{"num_key_value_heads": 1, "hidden_act": "geglu", "init_std_down": 0.0, "learning_rate": 0.000813, "beta2": 0.99, "max_seq_len": 256}
MLP neurons of a small language model. Each row is named by its layer, matrix (gate and up: input weights) and neuron, and shows model dimensions 64-191. Each number is 128 + 24 x the weight over its row's rms, rounded and kept within 0 to 255. Numbers have three digits each. A neuron's up and down rows have the sign that makes its largest values positive.
A block is one neuron, or neurons of one layer that tend to fire together. After each block is what it responds to, as a language model described it from the Wikipedia text at the highest values.

L3.gate60:121149142182138112142109139107139144133141146116132158106109114148119163115130112138093109103151118122147155113132119125124090132106122123137157159125146136115097131119117119138139126136159116120086120149085159079138163148111076135138120165107089141160164111113135116118129094103120150128109093138125164123118139173152144132077142183135134111112124102140090100130116118103106118095107
L3.up60:170147148139107149138114149062100133143131141125122152091091143140115115082102096158061154099128083134118133133092127097087145118142129151139125118130134114093120152080130124133130101161177093138105159128123147076101110114132143166147124141131104081147168132136134140122096141133088121140086107145140108116123155169121141133134106132130140148104135139096127153091148108101148108114137
L3.gate72:166156135088108146143122148135173161133153135077077117117146102126125109132106166170149156078151150135119155164109126152115130136114159101142153141108111091146125153167150114114161117089112093136079111145116162096108131165149135157109103166124152124150110136111130152140153112128130187081105095099106139135086099131095126086096167132102126153113125123148125112169151121139167133107119
L3.up72:139177152129103126129109125125121127162162166117115120126149142118134135149144118119111138104140140116087099172136119153090138147097081143128106152140128101182126114130147163112174127130106145142149099103141150106116135159123118115120124125090126173142108132114079151137081112124132132148145111141139096091116128139079145076133150102143107143099166170104129118143114099141129088103141
L3.gate317:137133141133146116156102155126148136100100128127167129080143120177142145092121097124130153123121167143127160104163132111166082111144074106145183123111117109112183130117136137122117093123103134138120170148105128145160140143125115121097124163133154126127138099122103142092142082107075124142117135122170143130125109131099148080122144095110138151092126120134139152090135148116133140134161
L3.up317:106083152160157148183108118145097143118132117072133114172147152108128133124148102128122067140140115127082093141121124164126110169119141179126130138104118097145151145091099127131141096095100172117156159122091111131143143184145114116151137122116098078137155134149124118113100132116107122129161117138121079116118135119114168124131161140079124136093096120138137115133120138156125100154182
L3.gate354:136197127169105152137124109136125157145170095111143132125108135178125168117088150123071079132120134128157104134153164100103094120116109143144144148116121108113133171101137146145122114089170149155131126125131164097148142140120116131107110163107133166158119115131096088159172107122163112148135098143112118135151117137152172125129150103138158127128141085136150140115099098170148147139115
L3.up354:078111091145174130064108089151140181144147145140155112149114116137133163121173144126116105116123132126098106145173179105116112156159150130182105159075111106156117135113153159122124180106166147106145107123126139105122155173119108113123190141141152140123116103121094153129149158119127138128159129113133101149105156142089125144140145151105158090080119124138103104109163105147106152130169
L3.gate402:148115097148158113100155136157171100105150129152172127157118095142106144118152159108102117096152115141096119146124098146082159134051099122147154190123102125129123124130149092144113106087102152095115150118135166104098132170131103108094126128115121122145134140161145124108124102123133133096110102123155109110096089132141091141104141117151169162141203138127101132093108115136141126141114
L3.up402:116166161116104166145148076135151142119111072143132169154070103131125138127110100143146107151080135120124118178128184118110121155116157048123196116169111130124100166136163095141106105107133149119120140151122142114137139155125084120163143171120110106121106131133102134113151125153109095164164170128104117133147145111154125139136106134109099146103165139119090117124135107117168172148176
L3.gate416:168164116144136126177105126123112085136094125156169130139112132128146175148120085109098054132081139096128140125067123117100127129100137180099157153101127151091119127125115122155127072160127119119131158102095126105113116144099140166131147127179105113131159129127120159130159132140096158113142108117105150128141137105097123117153133155114173176161136147151151147156126114126167140121155
L3.up416:161140167114129136143108125070160171107140166161129166061144135102082160150138122094113132081106131109162123131136159131072125134120144140115117142129121097148144122165127155120100076154138147143127125156109142122145143148093139145159136140141154141189159157145126146130127095137128146124136099145160118128109155093156142136111174154114087141111143123119115124120156105108161153158113
L3.gate425:132149122105086111161129176178108110116107156130146135171125079112096112109104135100100074084125130126100155102144138157155173119144129144161124170175135107139179160121192146146122153109143123100152119127075088127107143115136146157095078138112094126135110124139141084123155095109138145090145107082133130142130140087107166101128155106128080159152147117166140115136166138150152122139127
L3.up425:139132124148138064116091123123139123129117116137142145166162078103124080116143149134099119086139107118117112099122123194123128133127129102115159165159173161167177139129150113136082157117147130126148104130110114099100177114172125128096143170125100158140121153149130097136080117112156111123164155117113144151149136115134115099125148113096119127134152099166139125090144155119135144110089
L3.gate441:157121160147189118144123186124122133128086131145141151124148140129125111164171161135125144127157111170102145176115126120088135164131119133103131150123098131153173118108167123090109094134113166113134130105076122149156128149175122096157138110117100148112142153146123123098134075157122165120098137103148109164144107120131128079122129152088147123104115125120136148147128102153158109129117
L3.up441:137101139136141123152133114109110093112090097100141139115170107165132124148142144155125128142109103097102113163086144144082107118150110102097093130116126129112157146110125166147138143127153126127105119144091103095159098159145116116169145093143126108115130159127133129098124132119119112126127154109141148162165096122068155088161161210086107123119161103142170140091140097156128144134130
Description: Word-piece fragments like es/res right after a short opening piece (B-es-ides, W-es-leyan, refus-es); also Romance particles de, des, San, Los.

L5.gate235:172111139167116132126162122113179134148081097149102145136123132142166091162174114101126122128160134105126173133121123119151108117100146124122131113114103145098110130141102130155143108110123141138135099095132114150154114126132135148079151116060128128129109160152149125126091139064108144128100138143171141116127156151141126119135108104117136102038129094113102130130114088117155126147073
L5.up235:088149093114124158108117134170112082099096144138062127156121138153134068151129098095121116178138150132080155156117131128166154133134113182132117131133159120126095089165134143142115169103100149114128107162138127152165137185126109145134141132097103139106082143146105061107131163124140083155100127084146170131146134111153137142138136149121107146095099139111096105123090109167094138136131
Description: Place names and mid-word pieces of personal or place names in tables, lists and credits, such as London, Paris, "ull" in Chishull.

L2.gate30:109185139157112101126144150124163090101188110134119116093120097104132115144113119129138088136124175104119128114125115162113140145119122107125095087122126100165093154138110110117118113135145115114113101104116157195152129158125115151103093116164090129113138139149115130120140086142099122128156140134168125124137087138111111141125143157140089129113162081099118154091110117113094122159146
L2.up30:129129138145132152150140172124151130126111113084159134124122108119142135134124150166132161098115142121129153111146110119102135155127087177101157102155130100171088180147093083113108094121170096132091152117120116125119147143095103107124166120139137131113139075114154153139153119110131137104116128131126131120133168068111161114124138139127115112118156128110088138158072103144124112165113
L2.gate36:155115074087112102117116110145150099167103141121096168093138135113132147114095069154154127167110127118130127148131131144090111107099131151121117083108115091124143120116126136136146133120118137139125131148103080163129123129141103104136119139125151171132124146186128163169124100096073153120117149096147062136174151113150138120155129105126105142157139160095088165115165116093099114135156
L2.up36:174158124114132074130095099131141091088085136108104144128128106129156126108101098137109138153105135131124120080143091090130120115107127124124093124077060108119124127153104146137119117127139138126123126110097138144090096162139119118136133133149112128118132121160158144133163124125117172138114092130128114126127153095114120086149150149150132158136166140089137142101106131120117123134135
L2.gate100:161145117122139124104139150178124109148117139121152085125121096089110135132115165118111127117176142162100122088090133147134095073131167101116106127153100143115129129105129118128139173130087108145112116119136173175149179125149120143114116121150149152134100125134118156114130100146099142121139114155160138149113085117072132088111143118145108141114105112141151151101141141115125105112094
L2.up100:132121126124125139112128102148114129120143128103123087137138135114137112137136111134101105151130138143143092185135132082142143143146136108126130149159148112084134118113116145131091155156139136158125143088144122109107133135157152097132088118182170119137119114099093126081135110119107117163159143144115040154164089122066089129110138145108124152082110105132155147125125151090108134115128
L2.gate112:092122100168090091056106167141135117144113131149152129142170124132132170101088101103131109135138117151133130123160128099109159128144119136147114140089136133122184173087144132120137125136156118133123114136103167108131116141146100172169100135134139102127144096139166108142073115093112109137095090117142120140165150103103095127140159089142151139153166110142142139126130105129119121116155
L2.up112:156145128115141096109104128171116177118135145142138139131135164115168143128108125122094136139141141110099126112086163133142144120163123140143151127091092124108091141111119165111131138129114172167116088157106155102115089078158138137162114180154066108114109075133149185152135105164114116122110099137092121162160113171081152146142104143168123153098131120076106124118135067145128164112139
L2.gate128:120101116126112132100121109134136119137067107109119125092093144136133173152100078117131128150157157129163122110122133139166081135105141131118152098140100113118086176167112154128136119107148117123120161168088120117113109164109098084166102124094114159162125159085130153133119131097085137082080140123140184084146117170110149144171078155109104126117130126099114151130126162127130104137116
L2.up128:172126104112079090132143132090166096119121105150110129148147123122162173126122119082123116124135159157157138156150106107150104115113140137106164115093144116143096117145165169158112096110127148155126149130114166147128102105124083122118131142098128112133113111139175122131107089108095106095128106116186140139188158082092122105143124140145076104096131110090096149135129136149147123137153
L2.gate233:102176132114103197122119118160132156165117133134126130178097097149150125169160140108102113129111112157099159145142149118138128156130145128137135143182178127120112146171167129163142132144109147145158125108122133136129115144169167156135111152120142136135116124139159166087076120110127135146141109147142171129129105122137131133124127129134169188104134197132137135143107147097145100170149
L2.up233:104145153193153120119127119101122100103133124134132132087155110130111133142119135122178157137120098125125134129111137126141104129125101116093150108135099151188102112109095120101136133111167113112113153101093112137138144167121109106152137168113130148119128065164136153111139127138114133114119157159124155071099075137096106084187101129164086126162170138126131136112110135152077099138138
L2.gate317:140097172139141094143095112159136113147125116104154095109064121132110136143081072090146158118144103121123134130157126150111120100117159126091086101137134134122111137083142171186123149108162132156117160103095145137111168131096150100186111172113109116142157107125122129105156123064124134118131128127154122113162149127167103163118114154176121129149152126113127135112160103140096097164154
L2.up317:095129135135137084141135185149088119089126095127152101148080163104119132172139154069100131158107138113115113155127151126135157110148131116134102132139120133152169101114146158175143178133133081125186138085122137125124141111125149159126105090156090115114148116112154120087153130095098094124127075131108151159111124134107141134107126098130147161117131152139159086170183136118120134137148
L2.gate489:135185115123141103154140139149137090131126121088137130107106132121114166137120138158083093110118116145084137125113118143124167131125135159156136140170149119133141128131125120163153142115134141114126102116061128137117157155168121114164106138159148147106099140145107146085144118165116116118147138112130085137152084144079121115084140129129093150143186158140121162100164121132116127153168
L2.up489:130155143128130079147120160147134137113140155113123104112119102106153101146117137145074119148154139134104133109104150162107158129122163165135090126115120107154118079138136117143129130134114169085164137082086137166138140166135102148111108105098096160142172156152107095122116114146132079091129113151154128130117140143121125106159184129112097141125150107119157136095094128129111110174160
Description: The word "as" after a comma or noun phrase, opening "as well as", a reason clause, or a role ("as a substitute"); occasionally "it".

L3.gate9:149133115117118126110139111140162156148124118132099123142109130113172142152159154160105142108171118132143124106180134131113116142116099088088133170097121106149146100132152135119091158112127074131150120135180160142102158123157097113135082116113105145119127159143112105087172119061121126163121189118181120149115102136093101150110135116123128148125133123101076112107130110156147110092131
L3.up9:127162106128131155126137158135092111154153143135101152149142079148120149120135102174098157078171122142129175066155121097141129151139114105135086121161168133144132122131141124129101133112125145117106116111145133153107123157124120152109135139165085163086121171168132114094145141111126111118122173170140141119110151088133115079138111118106142086104141118084150125121129137108104116106114
L3.gate51:142141163149117105157152133098142104130124109095134162147140104186105096169150152119170094148097089142141120116093081156133099151097112104078109128073134115111115146132119126109132161102154140107153151099153119110128167133108132102111132114092125102152152153087113121148165100106152137143106104121098156172097110126121161160122139162151126097142149100130109112117117138153140131137133
L3.up51:110153113152165102136127114117107095093136149082141126098126084159124103115137103120133159131110154107119064084136142116135086135107107161081140098124098142112110133064126100115164152081149117129133149121135131154113164166085146102140115085127121094124101104108106090091132160144150109161086115149140140103139120145097108163147124138094142122125124124125140102113117154159109136159108
L3.gate64:125138114114157116133106130110146161107121098135091124145102107154129091155111136120150152152125158127191092107158124133165143130128086114116129139160133114146128112106108136122134137112142098132087167119146119110127081120164151158102099111127141111096128162106124128129125108110161118138151136082184116104085117161113103135115127124128126140096157124124089145113089173188127131115125
L3.up64:094135119116145104121093115106108130123166076143132150127102117138143095145120076092123126130132133145180139135127110106116173142095103162129101139123110105103103167122121152110094130116092115140121138119117115140116172137126126196096123130114095140165140155143143094089090111104132133129154152120147121114073084162120136129143099142138146096137161109102064168122110099117184130107124
L3.gate70:142132135132162115151130153117150104138094100122113117116099116162136114153091144092141138135136119133105155149164101165145135126117158120097106181162114135107118127173121150125180114135109068110112099140132122097093150097095112149140159150126173120133077181120114144138139139077134087138110104113136153118121145106108135085049142127127098155103093082104122129134166142110150151155125
L3.up70:116116125144181111127141114119140133151151085125106150141131115148158099136137173138141144157122137132151121120136117118149124131108157110110114141172090109116095145118163131163151136179101155144166143194140121121147099091120104137142166127127108110118092154123111154134174130157125087149085120123157158095136101108116108072125104138102131089113087084116141135095124119129155152136126
L3.gate341:135141137138102129105111157115185170143124092130120163137143144152139092154125145080149108088144144140120087121138091129105090126109126153110124179102157139143131111144160144147135097122112126133142138133165141094143149164091141152146133131152138141151133135119171135145158076136100086140136100134115150146143107094135118155094166061127137125088153096102179139123074097139174181124147
L3.up341:152105072086104116141133131107110159128090126172123108151139157091160124141118188107094136131114131147129121131135132137123130129090153175084134115150138145088113144163144166132107091081120109122146094158145135105126180134140123107139101143179140150154101148089107135112097117124096109129122124148141135130140129132111122133176119161098144094099090103157152114156136131160113143137120
L3.gate382:142107118163140120152163150109115135146105120114127148086148111138141103123112130122100091145157162091115134121120094177132158097112108117117118123105153152096086116105129161187160127118122128134130142112140139139117154101067075101109137110092135145151102150116119198174151120124133094134121096110163188162168143126183097130137092129112102106152130103095169148098119123147114146106098
L3.up382:089130166137135122155160117154166129111143172144143142130137151148101128082104142153120151116114145118083135091129143140154147143151147103137146139135080137168116154115127118104140117103091097110133105168083142143162174120123128133131122138128166105130110132133134142127131132111107112140115111120082141121109104084143139150100184108140154159085126107162188098169139152119127102123108
L3.gate461:101129151136107086112161182132136124103127096153135169125132087110102135119141126127101133162162137139119103148097115132081137164163114131106129133126104134135136128159133116113115128145127137114128174117157141162165139159088142106199129122114145105119133083155140125119150145151156114134111106132168180163150109082133092117054135133148119114122130102140138164106121152136123145093090
L3.up461:092140127154131116122133142111168166076153108142165161158112094133102078109150120107124160143114123104121161185104127121127125135114149114158124142141127100149108165159139141104067096088112153141095158120134133140148122180127144117154133138114144151190122097147110125125101159162173139128109143116113157146110126114099126134122088160127112106091099108142143131111085130146102135094154
L3.gate470:149118147139181116142086139133105137119128114124124136147125141159125105152109181119111134140148112120095132106144108152131077143072107142090167178158121155191140114121136124171149147115123114116106126103142091118121126163131144105138128108084157138147090163147134131096146167094130083139123104101137161180121103123117112106122141126156152096108123112119125124115097096173140160118153
L3.up470:133097127148161127121168100152119126119130130114104150167147103108094127128134142134113125149157143117106115082121088145155126141073139100085128114127123126152137113088128140134114158146091079146109134129176094115121164153136127114167178084098145121177103170130155130109166132116109126106097137120178154157080068147153132115154121157141128087137113097108101117108098119190152172076110
Description: Tokens that complete a US state or city name, often in tables or after commas, such as Indiana, Kentucky, Edin-burgh, plus stray word-final pieces like -in and -oir.

L5.gate408:114116107098126109116139113169089160150106108137163112132108139172106098144125142154111140101161128097132110120106104143160112094134122117135148145111127114157128101150139145150130139072122147117107107144141116116125136119113131115140084129161122111157094164161141121136105125121125073144150137105138114104140206114159168070065100152134097128124145090178126125155155114148087162117126
L5.up408:163121116143155139115166137080127149142076090141129134114102063141114143125123165189125117078143163107155111117101090128144120114109111130164075137114119169114102105134140117133148093102110160170102126129165119138122102135125106168103118113134094163143080163126120126142092110106141079136113126135121142130108150154161176108118097105147113174101138131134138135171163107098147139098103
Description: Nouns naming a field or category (music, art, sports like hockey and rugby, School, Album) in section headings, table cells, and infobox labels.

L2.gate13:156136121112182064136110152141113109087121122103127082111094113131104144151130157149127108125141140138165130096111135157127166077077126167099111138142164160132122131160141103161175143151120090145104142173136179157122180108164131190131120138114115183152136143173119117152144116121119139142107115163138143146169138154139110105125140115135136135121120130157132108134083143158154127150150
L2.up13:118113071124121100134154113130123134168104109094139144125142118150106114160103109127139154137153127116111111142093133154146106117121109110110091138123117134112141164096092116094103122122106128148109094086171159143151112180088122107119146077089136171139135096119153113154145138144142137101085147154113138139098042146126153119129175129130151145145113088122144121135149107142179149108117
L2.gate65:139161130148157137138143071144147151107116125144104112145126107106144124151170154132167133111151148149132107101112114103100142153091143111105097139136102128123118115145152135131126095101115172102128112161124167160120165131110129130118097064146119141173127115122160093141145096129129154121097149146118166093088117104169162102104184107150155135119120119148156106141099100130183124147164
L2.up65:163105167100103147121153105113125121096139143105155092127102140114125131123100112125144139117148114135090123089098160141148101124095134161156120135133107139141168119091079132136140108151132103127108124098162170137121110153179127139129164077146113181138159133167156119129147148108097118090121105147086153117102109138145136137178147139150111175130153115157162102140094165169109121126122
L2.gate108:129102149125143145114122103117150098142122111102098109139102166154118133103128151107116126157122105114130180100139127143140096154071109157134120135151108107181182106120129099156137106129128110158121135120152167121124116137188106133185132072105128117134128194162126110109127148123128136157117130139172176077104091136140128129133135154097152129134165160114132152161117104134149106112127
L2.up108:153093133083109158133112116161150140143170141087142155134113135122102107135139155158113138162161098143115108116137150127138118128134121116137110100182117105146150107125083078150078106134100152173117156152167131097123144123181115110154126093133137124101083144129153130139108187098144100135146158167154144096112101150129152140153094165120136126155157169151119138164120090115140111133110
L2.gate114:094096165124173169148092131141116137086152127139127090149109120142111128159135104077146126159101150139159130081144155157118101145112167103140142113159164086128094142134073116139086142122108066121120130121165106131131145118122103065120110127170147113120089174097166149148121149109122152156110117121142124166097084119112078128180130128113143154132119118150099111135118116137113136120114
L2.up114:148137117140126126182113152154093163128135140129180114145138117123087140136090149113108159138141126086140102131151099113119127114118129092122129136135153133125101081189127104128124125102120069109115140124176105147135196125138146133147089142089138137144111145095093137128132160105139159130115096165140129148130111087105089073118141114134132166147137120115106146109141121133114116157153
L2.gate136:137107118118097121153115113108133155105179108135089154114155128133145071152147153133092127090135149093103116145128083112175134142166146139123121146136130094115114145125135119138104091126081146143136118126148148154150115148140109133092169081149103166087106152149143107119092116147175082124105149139136155137100100109131151138150155127073126099107165144123120143165092097139139148117095
L2.up136:127128084108163100127168100182133155137140084108090138100097181118110135127110182084118110164161131143114109129138092133178176117115122162132093135130140084140109106123110148145145138098101103135105147119094088125103111119154139118131152126113108131120115135124142096113131115126136085184126132095155166076145098123111110100099153132147175113142095125139140169106137147176138175121126
L2.gate146:136101095139137138136121117132149096160107124112096144160110174150138195129172162123093112145147155123121108111117103144092119133056118119105124162121160103149187146151143088145144099115069149153105121148151127132152111137144137128203127132111132101131109168156142103106131141151118117119124151098171173124104131139120155133079133127122141135122102156127129175104161141169132120133130
L2.up146:125141105097097118153127139144140125118156119101128138137142144147124118175170143105112135152109145077158130116096134120116127140074117149104099164143123100130178068176157129133130114135138141151122108129169108114160129109132127125106137116075113123126123143133096093102150144140106116143180113125146168108102094102108149094101142114142150099135123140130113110173098142154147105135158
L2.gate176:145110104159121121138143155137168126093151111145135158142149139120140093153110166154147127136147072116123130124111126108147161121122094166127125114092094142117122107092111109080145117132083140149176123094121144133174133110139098117101157117136140167112131154164108101129111078110119116153115130156162147121111130113113132124154124130086148112097134110119103140130131125120109082150130
L2.up176:110124114171126093158138129139110109101154101104160112149125100118135115081142089065140140122157091121129148146162100161117133161137141117157129147093101110121132100083162165153167150156142150128153147132146138125136143135085106109116143161124150170153115093141103122126096139085142130095110165121107082140113166061140109079122109102132116161142095194113081104156118117127174101179115
L2.gate436:177131085097146124131127147148140072168091114114106109146112123130146131143118142160146118115137142113114157152116116147163144139090110123108135114171118115099153121172134104132104144124122125149148132139106149153137138112115092175130154168097105162122132141169107164152135105111135129109181076103080134142130133109075114091096150123161169118124151099142113161136138068174156148155101
L2.up436:133159120115115123146124148088120147138140125141137161152117139120080111108121165126093149106115120132103110104132114112100106114090171141087120132105113116145146078133145110133121143124146129131153130084151105157115137129117138112157148099129119121205123128125130102102142147129152111141111124166156161113127177110156113126113065110130142106142161138109109129099132165128110144132144
Description: Second or later token of a multi-word proper name, mostly place names, such as York after New, Africa after South, Angeles after Los.

L3.gate5:129173120109102090139165132149097123165148123117132149141095143100133112158119105114102151113129138148114100125151132141097090143146141136101127126118086122138143168111113169096127124120143124086100144110154167121159147148141131110108120136155127118132152126123124143067146156142125118109092140111155114106143144138117101165140103084093155158130152120113157127161156105203077126144148
L3.up5:106128134148101060129144128113134123156137121147153090146114172082101107125075112151113146142159077159103076117131115153136116137130108113118116135127152132152123181100126110091123104117152109107110160119140130166114156159155128141144149133111102124167106097136143104077150105163080101141102128117118131120167134138137146118104150081146142150111137124160155166122133073151095139136144
L3.gate83:096140052174129119166116094129121129116111143095141102120124143125097145092151107130113115157105138134124126156129117147164153112137097170121144108112161131196129100118131143165148133122096104144114123104137127138148156158151144071167129080159130132126121127112095134112105112167100176157143116127116115126076150110159153144126130147119138112140089132125096163108162145121077109129163
L3.up83:139133122148168166112130119123133114098135141097128149150091118151118128136102122174090123144113125146138134127137174143118103133147158123139111101184088121187164126146130153169098115167119094114121159151098122109132148128117158101145088096125149186110143096139131116103143176130126153130157143122124077119118131092111136103111116129137120137161127126111119135143094144117088092139135
L3.gate153:133108130122117121161146146105108099141143115145162080101096145179095126126111116112126144133175115074142125132146112131142083094122169131114147117167111148109145116141156115153162141113160135174143116158123114124120169121151095118125095114156146159173111132163134164120128155129137123135161098148157113142133206109118120099090124109121158141102128094132175132095128131134137115152167
L3.up153:167132154093122155155127175121147119084111109117169156143087118101109194108103139133115120145140116115110090148135129112110117127094101146084145139150079114126180090151134092116163127114142086126141119090125155124109141118153144155134106122101105128119110164117127134156153105131151132128129109127144075153153144127123093086097115127092126154111163098162134145105099073128108140148146
L3.gate185:125132092135152100125092102149125119104097118117140093141067116175146120087125132137096127108133130122147116118117144147150096179123153146154149092133120111156178091095112089121134161141126124090131145142127117114124115138118156121136125133169142116122133126115140155129145183187099093129156138110107160144127137115129122149144149117124126157144106138161116110128110117096059100116139
L3.up185:101142133118079136114133093145130124140135136128118116153104133103102109121136157107104105147136147093141101153132098143099107167136119195133122124119180128111142072104109121118164128090127123096126151106139103146161112116143157116146127152140092153124162125116123136155114128147100143163136156139146112168089183090112151183137156113148129104122145146111130120145107179099100091076131
L3.gate218:159142124108137129128140084127082105136132117116171102157118077104085102116138155146104123131147150117116110128120111145110182066151126145128071121093119127123180167125161124140119109136131143106139171121104148186131127142135193104138123138167108116136098128120151110146106084154130106115179117140137144117148170086108106067090105088134137161118118135170155133117135156146106149120165
L3.up218:120132149115097109124129099113153113147147111116161094171100083096141098090119144151151114150103086129089132165123149165148157119094124145118126123083118119133168156116171155129135126094156144119109128111109104150162121160122094176116058151158114121147165130113160125107131134125077137120127130147097131101117180147117148135119116135160123120138155162172115142103165083145121085100130
L3.gate275:130103118099122093150149098126098121102160118137169130141090112132071122137111142147107122111131134113132070142140125185154122081150179114126133143124138093132132107139165105103124142122166120137148135114185122148143154124141117105158125120137175155105122116125142113120137159131137107142156121143160182174145126152164098112123120111164143058113137148145137107131137120133110151165152
L3.up275:121136106134129091132135111170095133155127110136164102172091136076143130104100122106126136111132154132114109143139101173160121120125153142147142143147138098085132150107098145128159100126123142088122092162154115136125121122126136087124053132164132121104119133135157117103125159139154105119167111098128115129108149108120116143121148111148096113095161159146152117081100076127039170106133
L3.gate352:125126137086088106141128139133130108099099136151195125158105163125122144095139121136151120115142083107139109092089123129110159129109162142146111166145098146187133144107172137106116104118123147129120124118076118144114158145151149183169108141157123102122098125128114101102126128137119110149122082097115138114137174132101131127132125078097151089060134088119158157103150106128094112173147
L3.up352:134153132126142125149147103093160140123125139184157090150104103106145136127135131134091151109168113094121123158160147109136098133133173098116146094126122142141129116135178110122111133148138157077106157138125135163155178133149136116145136146116145133119097113174131139120117120134148099160168142125118103068126166129110113164120088122116138107103150137162151099109098085143107131182123
L3.gate499:127096130112123132119152116096164121117127154131131106093163102124095134155112176162137093108171104128119094158108107149102167108166131136131124125099157093142085129134146160120117095138090156127111162146132073124173192121115127090122136122136132154109138134124123173205100113138113136103171135103152142079135116061138158170125143111123101132108127144163143103148140086159131159133149
L3.up499:109113157102125107142104117110122149129141170153154098158119109124136151121097151133126150143183165071142131148139142142101081123132106123111185114131111169138146112091132145106121129109119099136084110121092139066117153155133136102162109108150136119152148120118128102172173119119103149157101114083096153133142156132124109071141121108155135146113113089132133120108139136107082153125162
Description: The first piece of a word split into several tokens, often names or list entries, e.g. Art(uro), art(illery), Marsh(all), Wall(achia), nov(els).